From a checkpoint of a small transformer trained on Wikipedia: 14 layers, a variant of Muon for these matrices.
MLP neurons of a small language model. Each row is named by its layer, matrix (down: output weights) and neuron, and shows model dimensions 0-127. Each number is 128 + 32 x the weight over its row's rms, rounded and kept within 0 to 255. Numbers have three digits each.
A block is one neuron, or neurons of one layer that tend to fire together. Before each block is what it responds to, as a language model described it from the Wikipedia text at the highest values.

Responds to: Line break right after a Wikipedia section heading like ==Climate== or ===Career===, plus weak hits on "of all" and sentence-final periods.
L3.down262:164115151145134115142090136108140053160127157086133137191180146175177084124086126128165148109122096111164138162135167138125093115108127176110101085113186210141140116126109114055097109135067108119161080093110144099164050133129121167135167131077118139068182083157154125086170102124129129162101091100121061075108140126102113116152124096129130146102090146141144147154162201158130144192126
L3.down1189:106113158113132103162164102089153127126116176149132122158186133089152145151102096112153119085093127116185116166161097137114117099117133151117121122084171136141135113074139130096135120109144125142091125160125111146131120098104108153166139084129104158107143146147124127158139130159130100118126156087132129138129118109157151178111121165134135142080122175091144118151113105169155143116151
L3.down1280:100106124174123130177142147082128175148148123159083081063111127094067101116091089173125157119125123094068118081164156172149060134159125139158051120076171129099122067119130184105112138140108119197182098161158165108134138103156128153144203076053165098114099104143062158148116128155135208165165116067138100144220154196137141118185112051137145150089078063188079155197090154108142119138114
L3.down1482:115123166120143118185180105082159120139130150164139076117147189107207148078157090150153101123131099113177142168171083157146142049130121160093086139130174146109159138120099152117131117136116122134091164158089161138117098109133111133122128105067117146097131141148094114164169149143149081124114124088105131148094157114145164128069173143156130107112105140076138112138113140151158155109133

Responds to: The second newline of a blank line between Wikipedia paragraphs, before a new paragraph, section heading (==History==), or table.
L2.down474:130110117127129159129095191186132104147161177074098123129129060137164135137103063179093137077107179173099131166121162173096149159126143139102079121154112144132132148151115149088147188103134112093144101078169159161130194109125102144094083117093119118173121086165138134158095177093136104066186126177164147119198143185083156119159108141125187157120199106217101146095079185078135105137076
L2.down623:136087101135135107155129133109119067097162113166166150118154126124159156166137142059100138143138123102134084118161155100171130113155100110107156134090141104097175183170091103120109120105154127142076141124144175181198135086153186176113110101073113163127127110163100141119122092123166089192104083112129120169090136196090107096135140127133063112164104035121130206166112092103164085104191
L2.down879:168159181129144080095149132078143143111174176096011092113169149140176183117084118179097164106128103104150094169127153097146149116148149131139097082099208205096163101147096113082089129083150142121119121131135195115147130130127166111140163064057145101116101128106084157102104113134129122152089161171138128169090087200144142114117126174079111131102133135135130174141118145090106151149166
L2.down890:093144158059124109110161172139128113123141159140113086140118156145094183104097174128153114096174174105055106174210153125120064075141135159160110109115116066094173152120064096110108139105130058122133105126090134172144106142117184153095162070130099157156164116091148090107114149119122120089046117095109157115104096123109138164087118148095126131166124110123132095169111144139180142151141
L2.down950:125113130130175210106128156113155169113101093100159101153119107144103101151155192114177138147120111083055112166088163108129110080110099152069140073151107176080164165158085104142123164149135133103127146158080122118116153153105127119136169132093132155109111145103114150119095073106140111129066148098159130168136145090063080105120120116147093160134111062130146180178141146085145125071161
L2.down985:114148102091147114154134127122080125130088185195085143081160128086132150101132140103145134134128147119076127086139165093166091164208072196110132137132091107172139101170082155081116131146112135133139063100125178169092158115155159177145116146146109149147156180148151116159151139124062115078135072097078176149170138148097114144148198175165152142202105102161147127139129159129099149105068
L2.down1225:128149056142126085128115052126141128137170175180177096103113135149127107112143089123121139157107076138136192180178132126149159091112171151169151134093157157142149140154093102095154097130145057219101139183081207118135073130119114122161127140078138160076126174163133130156134152044122120108102054113072117103161161156155107160137133137132118110138143147107130133150099110142163081098132
L2.down1494:110157151079130147100188145127177126112158110098162119124100122156112113143123141134107113141107144174094178118188115140106121096155132169148138151120137136147165139162087139071144157154145092165111209118042084115123158100111108136105098093117146114087167154141091108141130132074143174144164127108137118145100186206117077136116106063082175137107121136121114108133147123133135159134104

Responds to: First subword of a person's given name in rosters, tables and cast lists (S-ofia, T-ristan, C-ody); also line breaks just before Wikipedia section headings or new paragraphs.
L11.down685:109103129128121139109146183090133129061091136134148122103166164141089098125130177121120163126120105147095109118171106140129151079147187123095134092188141097193155073122131162119155104122111195142123089166212121070173144156078159146175178102100125146132105119110152132096079185169056142165115068145144136116106155157133144091083156128130158077164109105179107160111146178129218103127111
L11.down905:187157153133129129115131155130126145105124184098113159127138085109092106098125152119143130152123155146102155093158170082192118097122104103150153156124128166120073103155144154104108147110093123071159103118119152150093098125137190174098066176112158121120082145138108124115123174192176100117156132096094158082110187168176127140126122114108128084121139136136164092139119060077117133144158

Responds to: Percent signs after decimal numbers in census and election-result text or tables (e.g. 20.8%, 45.35%), plus table-cell pipes after times, and ordinals like second.
L2.down2:140042135170147150181147130126125203100134104119052176120134186128168125148076115178106045153165148137172128143133146122187104128106127102107105137115103138099146120197080099110114058106137142144123145147164087146133137169129155091183084133063134171109117144104150095085142156144098141128116178183127169149187115138149135119130099099134114160140104109140091095129155148056093200134100
L2.down122:045100107150108187047152132113152061134191148145178163162146083151122132154062136116187111163116151160151093159150185116167101106154112141139140155127108093175102087140144114113105178122111122086186135157065155110140130129110105131137159139158095137102095107157133084215094100116163123142131086135079160124059150091175039182119137105139156147155128107076112136116161093080169118061178
L2.down501:130127151132131108058142139152155112074135208095112136131069114149138151161132206110148141152136142106163102156123109113098178124121116165139158111136135189143090072127103122089136159014118096067123140147137118080187099130122161166102156059075113112100145122131167113103229122129190115116162133179123123158135157097130121102112124126083110137119165151128185152155133136148113104147113
L2.down721:103218111190168174128132125106138184135119148082162119092116138102130105189082095196145110088178136159108109122114172132142114128157165139137184140146144114152134138113155167183073127158108113084143152163108156075138157138135156114108110109156110086183113156103132138160153116122107137119134139123106175124127163153115050091125130150121129098141085084140109100117159192127124055128121
L2.down745:143132109148101057145126160160127048074184125128105117108091157152141167117175157135133113149128174167115112087120111160101150082128167123078137083150139116088083142117093160143136166163200134049185148145232151146096104166167176165120133167158128151111154155131141201119165109120087163122119107117065159104127127170058136094050118110137108088140162206131123111132102126152114126121147
L2.down948:171130134108117118084143078175087110160137102114121105122092120205146152177143131144155136146107099110131124134126070106137148124113145120158158093097105180116068145108146063095120146088130064125153064138175113051174090138166123143111178139171089116179089102065061017133161130128102160122185137152129145084193073166112113150071104100073132118122109111129131093068114151133183086133117
L2.down1212:097138127059065125110105139111154116153112102135159119157084062196119168144086088107054142085161166133065149218163140122118163109149113149116074081089115183133177146074137087129034121125122131121092104173053135160123140097152126126128078091120072131193144133094136137085127127115172120125080118114172143113153135126089137163111119097086137121140059095133100118123096127146093117139125
L2.down1243:139117187177092114117109148141148164076154101083091139086111122153168136191167146124122123106123118143089145136160112140122125151093130105099118149083120160124098105101106130160149176211094129142197143214114101104110000118134150122118121101121104175139147143169118104112162095092118095133124147129128111124139138108176137144095139101084140147126131092113126154080177098172131141109164

Responds to: Line breaks right after a Wikipedia article title or section heading (= Title =, ==Reception==); also middle pieces of split words (Portsmouth, microcosm, insufficient).
L2.down222:124158088089101140118167151080114103195105163141178179136104085152133125134161128154083100115105151093112122142121167089101129039152055144182132135098097094144110141124101105139096114148125051108113147162083087106159143155138109146146110141134134148101136115112087081134154100160100162090132086073111121170157104157123095188136107151123153121165108133150140098125105146130146120142102
L2.down247:117148111119151159117146105130195158150110118138182119154132125120135161130047081135137089101117152079107139181191131157156101072121174158082147127079131067131083145132122097111074163107139137101113142109161119151162144141087088121128162084147130148168181144118173124147168129086088173068127174147162120087201056184088142104109137175109167125105107146139067097150037139130077156167082
L2.down661:249139112154109121148082110097124175160077079128137110209166140131140134127104116078141104129143167194101106125119159140128149105138094138147089120122118123117092153139156082129097208147125125166148109154099120128176084100123092097113122180199141158101044132113110126158169173075152113112181205138133190150162139161099121140125086147093102091153128117202128135150062089129140078132054
L2.down686:089116120109076169209115116139139126114107107106081125114108130096090131120169088172126119130150207121146168115099092134069101143061125152144103069160125134103104104172164131124141099165146149137099194166125114114094103167155116116164137215131166142146142204121126078099098081128138097150188096173160182102166158149095089132098145132123137079119156146098150165093172135090114114106112
L2.down817:166114127124120162139140161104159138149096149107138119145132081082131126151160159157116171115110138149122178147155136065056085148125165110113124127152144141088113126118173157112141114143108142134078127158122160128113133200129071152166080136100170177185076173095113140179117148052160150127135156187152110172117132125154088154138112133119163109118079116140132144116145072142077132114150
L2.down905:113110103100162161098140128107184194074101177110111166129164088159108147086135101131090098120173183094136074145159049069125115153112118141103129122121174167149136082095122131166193090104169109143156136128133060142143140120161095138085165158154078113088106132138126171113086112120100132133198140140152130076166134104096213134145176129096119104128145173111136118183122162121131110144085
L2.down1083:123203109170134098166171137101100115131118068098123079125092134143117112104102089144169155050103120137128175170143147142177141077199146111156083114125094175132068082124105145154146081131179139108125148098174155179178096098177157107154171127165131089068054114162125128191156168140111051104073126154135120095106137167040141125144110105115131127151082134079086117139152111091120167146089
L2.down1372:146118184103146116141070205147082149113152141119103072094100135172135112194139090131092132156126136139213126151180120098118185155151108111080139168117168149141171068142138170100170103124214120186141107124083101156112091175124161136098142124153142050071131075129129180111150112104131073121101109129132103104095169142101053124137059096178120146088107093101171138149163165088168103108180

Responds to: Opening quote marks introducing a quoted statement or title right after said:, added, or writing, e.g. explained: "I…; also line breaks before new paragraphs or headings.
L11.down50:113128144154135115119164140136132133146114171151172117151189090093101161125149114106069083094178140151112193099154135123144101121140115136092115167101114104149052125099135175139113116177151132115077050142168111076159122130131138114110148133161143106122116174209118140058174120155159149187135165139146052080177164111178177131112181131102147195056166152131102149158177130107094097123118
L11.down62:112138129127089154159159097144172123087171128117109112084173121153090118112142104087148151118110076151123120108108139167160135102106169121106151083174174150148121142128115095119094176104125094111150152154185131123216106091147124094158173137135221157151105101143160176123086078116145080138074194106098116102089140130125094088112162129150124113075118122173103142179141139178156095150166

Responds to: Last token of a table cell just before the pipe: a % after a number (25.0%), a ) closing a value like 29 (1.1), or an empty cell; weaker on stray mid-word pieces.
L11.down1110:149123168191111078107099098168128149106110168103128096127171089099149121132108152158183102125077107057146101162100131126142146108136138168104128163113125108111127201129091109108154114144150086104111173115154133089134153172058154058164104136148113130107124120064108176129117070093141114096114150165175113154107111187148119129081134121093119135204081130172085132118189133168111110135124
L11.down1242:116107179150091135142176112119147139134144126122106192104132145199064128109173140138098103051131129120151105173108155145159122154120158153152128146063105126114173157180161089105088142158174114125104159133131166132167104141177125174064113117158121114115202151159142114098162107123105128115112064152116139149094131100074151121193113111093045073153102098112200176114113125099111121122160

Responds to: Second newline of a blank line closing a paragraph, table or list in Wikipedia text, usually before a new ==Section== heading or paragraph.
L3.down273:168087200186174097086167147120099156134118145131114119153134120072114109086115119175083090115158148132122157151125163112143140165131137162133060168077159110109129170123127176118105122128105127146132092089085116094120086155123105074134184095107140117137092095150096090136134127079114187112097132065107160085120157132101083101102142129120167133120151137165141115151144164123167108137073
L3.down378:159124144156194167125105180132183144130176137135093125131101080158118098120175148118182117150117159105110126129113187121160134134126173132085186108135099176106088089135077140070089175112131178137130138138220129126123151129112165160121172124113092141124136096122138125099111172062075115081082144127073089069168127144130149139121126124158113126091104083151133171093087102117200128182134
L3.down867:145194145169072158078067153129111161147114131140164089105207096151134129135117063070142132098127121104056118170126126125131078031151160149204130170144133150136149229154112095101126127120120096173101102173130197178154085115146147190157143083118156128135088124142144183161067179076141140089079103075076127090086139156085114113166149164122155114126087114147095106144093106136151131171117
L3.down1217:127170122113191123113171134139129084121175154210156090102084157059145132110107065129140152118067156065156102115118124155132144083191134201156126142121143182180120155171118144069145109104174088157139168118107150089179125136110111097122107090100083127124129059142131120183118080124106158108131116063114102147109160145098145099121148138116141137125108151149098128214097147133116124116117

Responds to: Percent signs after decimal numbers in census and table statistics (26.9%, 25.0%), weaker on quantifiers like some, any, much, many.
L3.down116:084190128149131167127132121083143142139091088043090172144115176111148128115123144133153098130183147161126140120150119144099089129103096092132158107030062187117104151133166155082119194108129089162102079104080170146088118087125084176114155107143125154184148180144109111108128176124123101119117133149180190067116074156098158120111101160127160114175091099118129154168115171115080111151159
L3.down301:131110118089134114134123097153108157144127122149144164163104129129155125165129103134063107086128179060127198157197119186138114176040147134165107116107156134125114172160143098096114134174133163147112137117151183146153160099108119125105075130132183144088128091082162140120137141179131114144088131191152132160218160136176130150088071179088142092179130201135181131146111096085103123150132
L3.down1027:128147195152132127108113126169078126122126152125139185135086187123093144141135108077150162097117126139236156134150094175133174116122100151126130145097118100166168117147142116055117133123137117068187120189121136116100091105077069139096128100127142058128066136146082128106140151138114150182154131098157124135139085110180074154106096176108148163134098163083132101164156126122146102136133
L3.down1158:087132147128156125177101093110118118132133108092121163112169146207099165144109152114166108119176113149112093127128160153157139107170077096137147098139143102117171131147137130120094134158144106146133089108113122154190121120151140118127096087120097073183112103080105090115174115128111176162160115150107111076143182083140114083083087124123196146143122101200070136133143117145141106080070